Part of a small language model's weights: 7.02M parameters, biases.
MLP neurons of a small language model. Each row is named by its layer, matrix (up: input weights) and neuron, and shows model dimensions 0-191. Each number is 128 + 32 x the weight over its row's rms, rounded and kept within 0 to 255. Numbers have three digits each.
After each neuron's rows, "fires on" lists the tokens most often at its 100 highest values on Wikipedia text that the model never trained on.

L8.up561:107106143144090135189088141138119126134118136132098103142109137142095157174108153146154137119132098117131135130085146144136132179134111188129085127120132067149129154128158207143113141173105133170107094105130155128177097087129132131136105194092112046074188085144154174144149154119093176084127118105140157169168131123130119117202152176147150149157172135151177111088143085169096160158113076212142192151134080143135134113121062105090140154081172118111094066125193124163124127095089135113150073107175076108096108123132095133156056099111104152054104118130162109114091112162150088052
fires on: "ec", "oc", "er"

L2.up703:131135134122104185094143165104206084124123131090084127174156150150178148104117188155133135140155126107136115119130110040154087115088171097114145094182104127126099052094089120172157083154120105161098118140150121103112160142166114173140066073091101107128100145153110111176108117161123073098125139163181192113126128152120135125112198115107122143084164162024055136132132126146053158068116109071150101117083088161107078113112074140103157141135142133098187159162117167155128109157098134145123151125117151172111119181113101188169154111167087149162114146114109132109126148133073138166
fires on: "\n", "|", ")", ";", "; "

L11.up575:116124136113084095120088116091194144124079078132139098129131138138154111110188104099131141157145094111136094150163097111131150144156100164113098126121127109167106177126148119157166165172108130107107139195129158108161115086067168089095135100114085117129148084143193132122158137136186103121096117132111110109119112115085056127130144163129142187118101142095084139140158098149121154086189089116147130098101106120160098109093094082132144131166244149135165151167138151139157187144061147120060061110093122186125141118132112109120105135069184115131070144175053084177138162127160201184
fires on: "ed ", "p", "di", "ter", "f", "ov"

L8.up548:139118203088125135170135158090151172116118121109132168123190180094109137125132062162087163164163112131118158071157144133102106067110186174133117084128157069138077139107154097153143096154124121198101145095154137125179115098123061157125091154102117136192144163134132098172154109129116130180140104179114169124112121158174146137164157127110075111086143131102125063114090150157109195105101067207120131159125099146132191108152138116127177158149167134121084147090122171108087128142071145195118114128184086144095069164104095125179106113150139113113064107121092068119108103101133108103
fires on: "or", "ad", "ag", "in", "us", "ud"

L11.up259:124112139098088071128151138178162091079085096098057138169179115149101131161092125119138120119189147126124142165121115131170102142100145105196147128134131079136107113063108154068114149174102110159141126157102154138071104044133139073165118119138123094135056157194180173110141108123108112138157074174144155112199099060149129108110160100182091143152113135157145114162114132207141127096164163101131132116084106111176138103166088117121094119160085196124140081096119188117162128094073084149146128136115207190105117102127111123106099162154140164125143143153119141140137185147112139086
fires on: "n", "i", "v", "c", "|", "- "

L9.up424:118141109116170159102124125108151136113176152180177089148125140140130141069086120150118169121177161141106110103146124113179106085119180101173185101136134148121152061083010132116021086136068082137161108156131127170142139164151180073128078098104157133120130126163130183142180124119141182192155108125133119100121083117124103118103128134080146086155179100152108155130162194125110111133112167145106126101077120175145120147066086132122071097178133202153167120104162088160121108156095132108173135111092154143107155144131104166109122117088153162065083082156123154109124128111131129154
fires on: "m", "er", "l", "om", "ol", "al"

L10.up309:157171180040141116136116145147084145125079099144095124141135157146188112113148083123088147130131158127115162115115103172154188117079134127193126133175105131139144072094145091089102133120141095135119129134133087103142133096140126106102079217053107116141081125141101205146111131129170085176125110132160135089129111132092134126139135039151097099206173111107089109127096150161151174141108139190112102129167099094184173085137127157116151143142146183132110131103088141164175094147151145101040099120141155093079106140140054186122137154130146151213154093150156089110110121139123111153
fires on: "on", "g", "n", "ch", "a", "res"

L11.up26:123179142062192119160112139144106099114126131157071146160102149129139151063137109107111138068096114122137097102152113195176086096173197138162160149101110095169129094048114141064122124173128066095080184120141135150107142144097191041163072188166131139131129220162142192102153109156175129143112077092095147170166145139116088113120152128165088089190189111073110106139147142148129159136164196101142143116117117090129133111124111133107117102127141122133128061105095137107115093124097112118081114150160133129090135117136092137152123146179159098127167147127094124165091160086152106132
fires on: "c", "n", "p", "oll", "s", "a"

L2.up17:141085104137122129125108153147097076119091111093081151163189110144140159124141177099082178105085203112141116171127069119097135101128089126130114126152093145145123103078104082143117129118088164121130163113209147164164091101130106145107156090146100084125145129185157147139139096158142167161123063142148157055103120147111101135145108161092175113134152144118107055119076192169107136150220089082115100055104092098152135090110064144099116150181155144131145110097135164129159114215099079097101144160133161132087103136138154186133141108114128119121153095171101144077106177118071172141
fires on: "==", "|", "\"", "th", "le"

L2.up519:169141160129118072143047142124077073127100113098132119185161122144128108135119118096160152157113163128138121091160131093112122073102099130109125114141103151140142127080102126118110127156122144129090089100208209123075094081121178089121124125079090102182120094166188172124166146111167139141163079158181152097103143140077161079115136108125119147136172159172126094122108130138080153166171115103093113086086173142093103116078116110121150125127160171106215134076088126172194125197116142139092111099082112174100117140129127151171128067132128152162178075153084125088066161150148152083
fires on: "===", "'", "==", "="

L4.up250:083151138112147122141137111115177164148198112115139080126132154114139122124150131120087119160138143118135116076166149187130166069103134149146105125166140175089130092106075076156083059130136145222094082122133168117197072140132095152114102137157133118197204101151082133142174089118136108156173143156146138145125156150134162101099103150092082057089158175124185124076197121140068155121181131155135141130125144112139145112077084149143138140145110156127070121113078096191096124193098153106111092158194094131123067128102112134173144122150089116132099135106140156152110154122052105145
fires on: " ", "-", ", ", ": ", "| "

L8.up510:098187178088160139117161166059132100099090135162087123156127153136103126051141162123184163151128092126122129117115108064163107134079133092189102128145177083151057114120105096136107114155090109181122141063150174130159126101072167107107112105119094088169181179156078191116186089170104139076098094183151141118139119157111106158148169144062161109172130143114104104133195196171114161075107125161126184103093082171115164102142086111093137101090160135116156160119103131158118115155114183129132128084101097101084164121149126178155106123114092104100121119145126136125081152093144149114
fires on: "is", "s", "ud"

L10.up80:104102177150067132135145111152087134041097136104093130158134139158092145158101183157120161108132085134129108099109156138108102116118137105098089157091154113119085121096090087112149088176154139135190111105182105105155199097115129123097143128157109120178195146137193118112126134167117131087101104149112150105131154148106142142164151162050114164160097149123095073111141196214120104145161112121077145128113144102177128082154134106140118046108195143132123142105106133110097140111112180111189109060148132134101096197136113122177098156092108089127181139136135131096058192090197144143
fires on: "n", "f", "ex", "se", "e", "u"

L2.up640:168102169098146150156150163161095088117075145164118153172171112110105183132112160089110141120105138120139077109158112074124080089111110121172096126160103132145094093103090108130100134172163126158117170142192138162101087111135083113124114141111107057135159146166112157167122115144073137130127077179135162110091140155103115092102172094074140131158199147094058096122100179142078160151150093122064154079127086082104145131073058117079115113161191121128219120080147160151142119181091140165136145070152168146087111149111094201148140137144101126122138124157097153107059163121120113113
fires on: "==", "s", ")"

L9.up393:118124164154093037128152151145149119078045092122114131160154137110143157136120136145108178124127077157150137120122095125094079149083143179140093135075136123157074198111129092114159145206119096110143079090134100128167108076142128178130079169116112084181139101120178145113206122142097089121172133089151181148119160149118137089153130154173112205109153114163137063110107115121141122153177064152144164147111144126210107101156088083149143071078153141141137101129163150187111139098100130119108085096164140102065103153126149140191119048134107148141130132145159132100111125142168109157
fires on: "on", "er", "n", "ec", "se"

L10.up284:069137160137133080148105100047062146161157161128128107154137132116103090092109149124118158166172145098133089120088114134147091136163174153134118148128188082138095197104111129101100170160133167128141099132145173135165145075104116096097127100132110158147135134157161207101189208159112145107160116149121151107094093121102120130157157148120131173203085121151155107120066098132137121163152032145075165198071060123141110116115084147135085138088118088071154147122115106120119150121138126125133153130130117152109100130190133090088098067151161154133123064166144101135159116065141070176
fires on: "j", "ov", "ab", "ad", "af", "end"

L7.up435:120175190102114118123157142104157193118079126139157141155185105080099106116150084107086165169151124129101122114200142094110098101142121098118015128128134155143012107102158117124082091169112115125119122094143134114154125157138120115092110162046106152135128178138112087134137135097086058135083088115113186129157129136102105147112124145085082142189128127102109125142102135129107159148127100133179120153125169160112132214136120137112144121104171142083157157123083122190130160181078200126105140089154112183088117091097124197164157079138151098165137115144151090141088116136141172105
fires on: "er", "or", "o ", "e ", "ot", "and"

L4.up387:113107164108076120134101114093111089155122122128125134142150150162181186110181145101111120129055137104108120125131144140123138147173127104142110136195199150119143124125147115123095109128125128185102089049155204138121139083108131118183104163128145137181112149188155128081128141099119140095171075119145139143139168117065178117159175106066217077112132117171117090085176113225094171141160111128112121126087081113091162143099118108143100138100116081155184148108113088149132142148127140080115152107119142157121153130150104095098112074126165100103100062191147164061145167086152128064
fires on: " ", "| ", ". ", "y ", "ly ", "0 "

L5.up213:065133145123141137174125083134161179124139128126110120138136137098168111118086146134114115155184131137130131094125153177113158129161170132169096110183159212109148080115059119161118068139103137184111041138136146095206106160146098128140100120122101121128171156127057151136135082091172128189153125141139125091128165143135182099095141168086126071061149140097152131141147134135061168161127137144134128169136153154110168110091092156150083141201137167100077156109098100223118138154120192096108119132163106138119126086186102148132143144146090142122077131108133177146051107105095106176
fires on: "-", ": ", " ", "| ", "/"

L7.up212:130081160101179139157156219129150144085129125116142077147140131106152159098141156176112182114151121094147106112135118099091101136130134166130189177093131114139149145133122100093122098137115095146057091034157121105114108114050093189139124096182079139185108149129117120135168072145107111132080128155175117111110126162211116079171141132105086127087122164125096093074137058134142116199151184148135171117109112144099172118162136118106167175180193135139152080116115154107108130134107105129164155140117104117104109222108087124127139129150133123143155130123127114079135098095193071081
fires on: "is ", "g", "ic"

L7.up143:177142172148112129162123190167135140028094100080147133160138112155100134067136103151114148120135127111136034145113125061155107109098096146115213134080150144147085144137141119158120139152149088112110091083122103123155117142103113134100094133101103082186099121149116166082191115175140126143111060127100114124108173167179117101096157101151030110112135157083084100174129131138127090132149164115145177110121093153139098140149128156113199099119194138081180071163088162136116148133127092141143151132138186148102038148148077172111132110153172110131119107148143095086148175142125105110
fires on: "em", "l", "g", "en", "an", "t"

L9.up80:138108172094158107127090151123176172138088140151069044159140074199135166118131180119083124111088158095144116118145153083087100151104152110093091120134070148136100142117103046122116127140144120095163176161104164117194104166084150084084110133089161164202130122156147166110133161135147163147148082099110142107116130057134137130114143154123081207142140059141037092130153074120123165107144212134132136144126130125164103155136126169150078124160143140170209097133132159161142127096119125135143105043117129089108120124098123165153091096144184113133141102158121173093113135104141125111
fires on: "ate ", "e", "ated ", "f", "i", "ati"

L10.up134:107100153117131129132166138173126166140076141121077092126141161148151139130100078131058160133113136143128144113158124141138171063148178158106122090156093142109085135073146062160105134125129079166125097113186133085143108130109102120094008218140095140124175128144184134194123124137130148096140114110154095130112089115126130113171125154136090129090156199134155141137115134180091157088141092180091177131086108121186218120114101154164148145149122168170113109079128100151109116207087151106080172108131150130109070181102109134171163126133107123119090077120143113119096057140159131134
fires on: "in", "t", "v", "ad", "as", "th"

L11.up283:145087122136122097134099125118187183149098083162099141115131134127174163075144143135075143095154142101115143144126087086158102123159146163084086046162074197170102128126115122119113111145097079121174137118133147169127118179081113118148137155177062149137101083150192172139165143119193185120061127165092111124150135102088110137122160157089085095103139049103140094107174083128112156075214160122079104135087114181142103163127127144113094143153086134089153131154121136110142128104126146103118058133108137193126118125114115172122089129151197123181106088130119122135130130110138230126
fires on: "e", "ab", "f", "p", "ed "

L10.up725:087103124163153117201142124094205110092108078157143190150194171142057162132169101090071124177139113143134131078164132157134135078112143170113060139122105169109100073099116113105141050097114148170145176135122167070116102158165116102131127164105089170165188125125060108122160129143126139146117148113135156079107095152110076111126148086103102114144128154158116090123092120105137174126109099111147154164074137207098138174163161110150088083140166097186100195102159132155165104134090155107113112129118197185106135168147101145071150120110150113132124084135099099130127108110188116115
fires on: "-", "i", "e ", "o ", "ad", "a"

L8.up230:052164106121147135136121160073128131137131147100153113118163125145093105081102119119132125162116150127102074121134158123118138121110149139170063118238150176130135129129089083110068088079111125168151085112169153127082102146128141065182102143110157139179138141110072152164212094152114111120129135155145126143152119123060149154123125171077160093130125123163147089100205162134084194186099115146148136071088146127121145125084134161149115133133108094156099166134127103172142130130149190088095110050152118156124179121141098121147116020153135067116149050109139160150114144109139143104
fires on: "| ", "ember ", ". ", ": ", "er "

L11.up225:108125151111168139164182115130078093121114137172142107148125120082094133096108187134148170106136155120150055108075083130166093104107137106185163141135148118142127079083133137125124117171097161135126125100130183126179119112144138097143082088082141135116129089139068188185147150179098155125139111185146142088172080081110121121119149145125193138185128111060048147154159104203103121154134170176164216051083053138153150116072095101086091096175125104119176160127142129090112118185120164123145143116112136110091141168138087138113126118118113129100127079143088133126153098099151080140
fires on: "t", "oll", "s", "ol", "av", "er"

L10.up23:077072179092174104149114144128114137152102136172120132134138076166146155084168115152119162076121019115137116158137168114127159145100134117073121152116128133134117142131053116083123102158073102142114079082167085045141122137078139162135092156157104135186105189129140148104188103120111120123106138131142148111112113143100082160114171093197068132174126200126174132108141110216166103153163141054111169111134127117138170119157170127142166118135123078118148127094089092159127130134091144127095189125134124148115091255143134108110119121133096146116108145094136108102129150148155119110
fires on: "in", "t", "un", "g"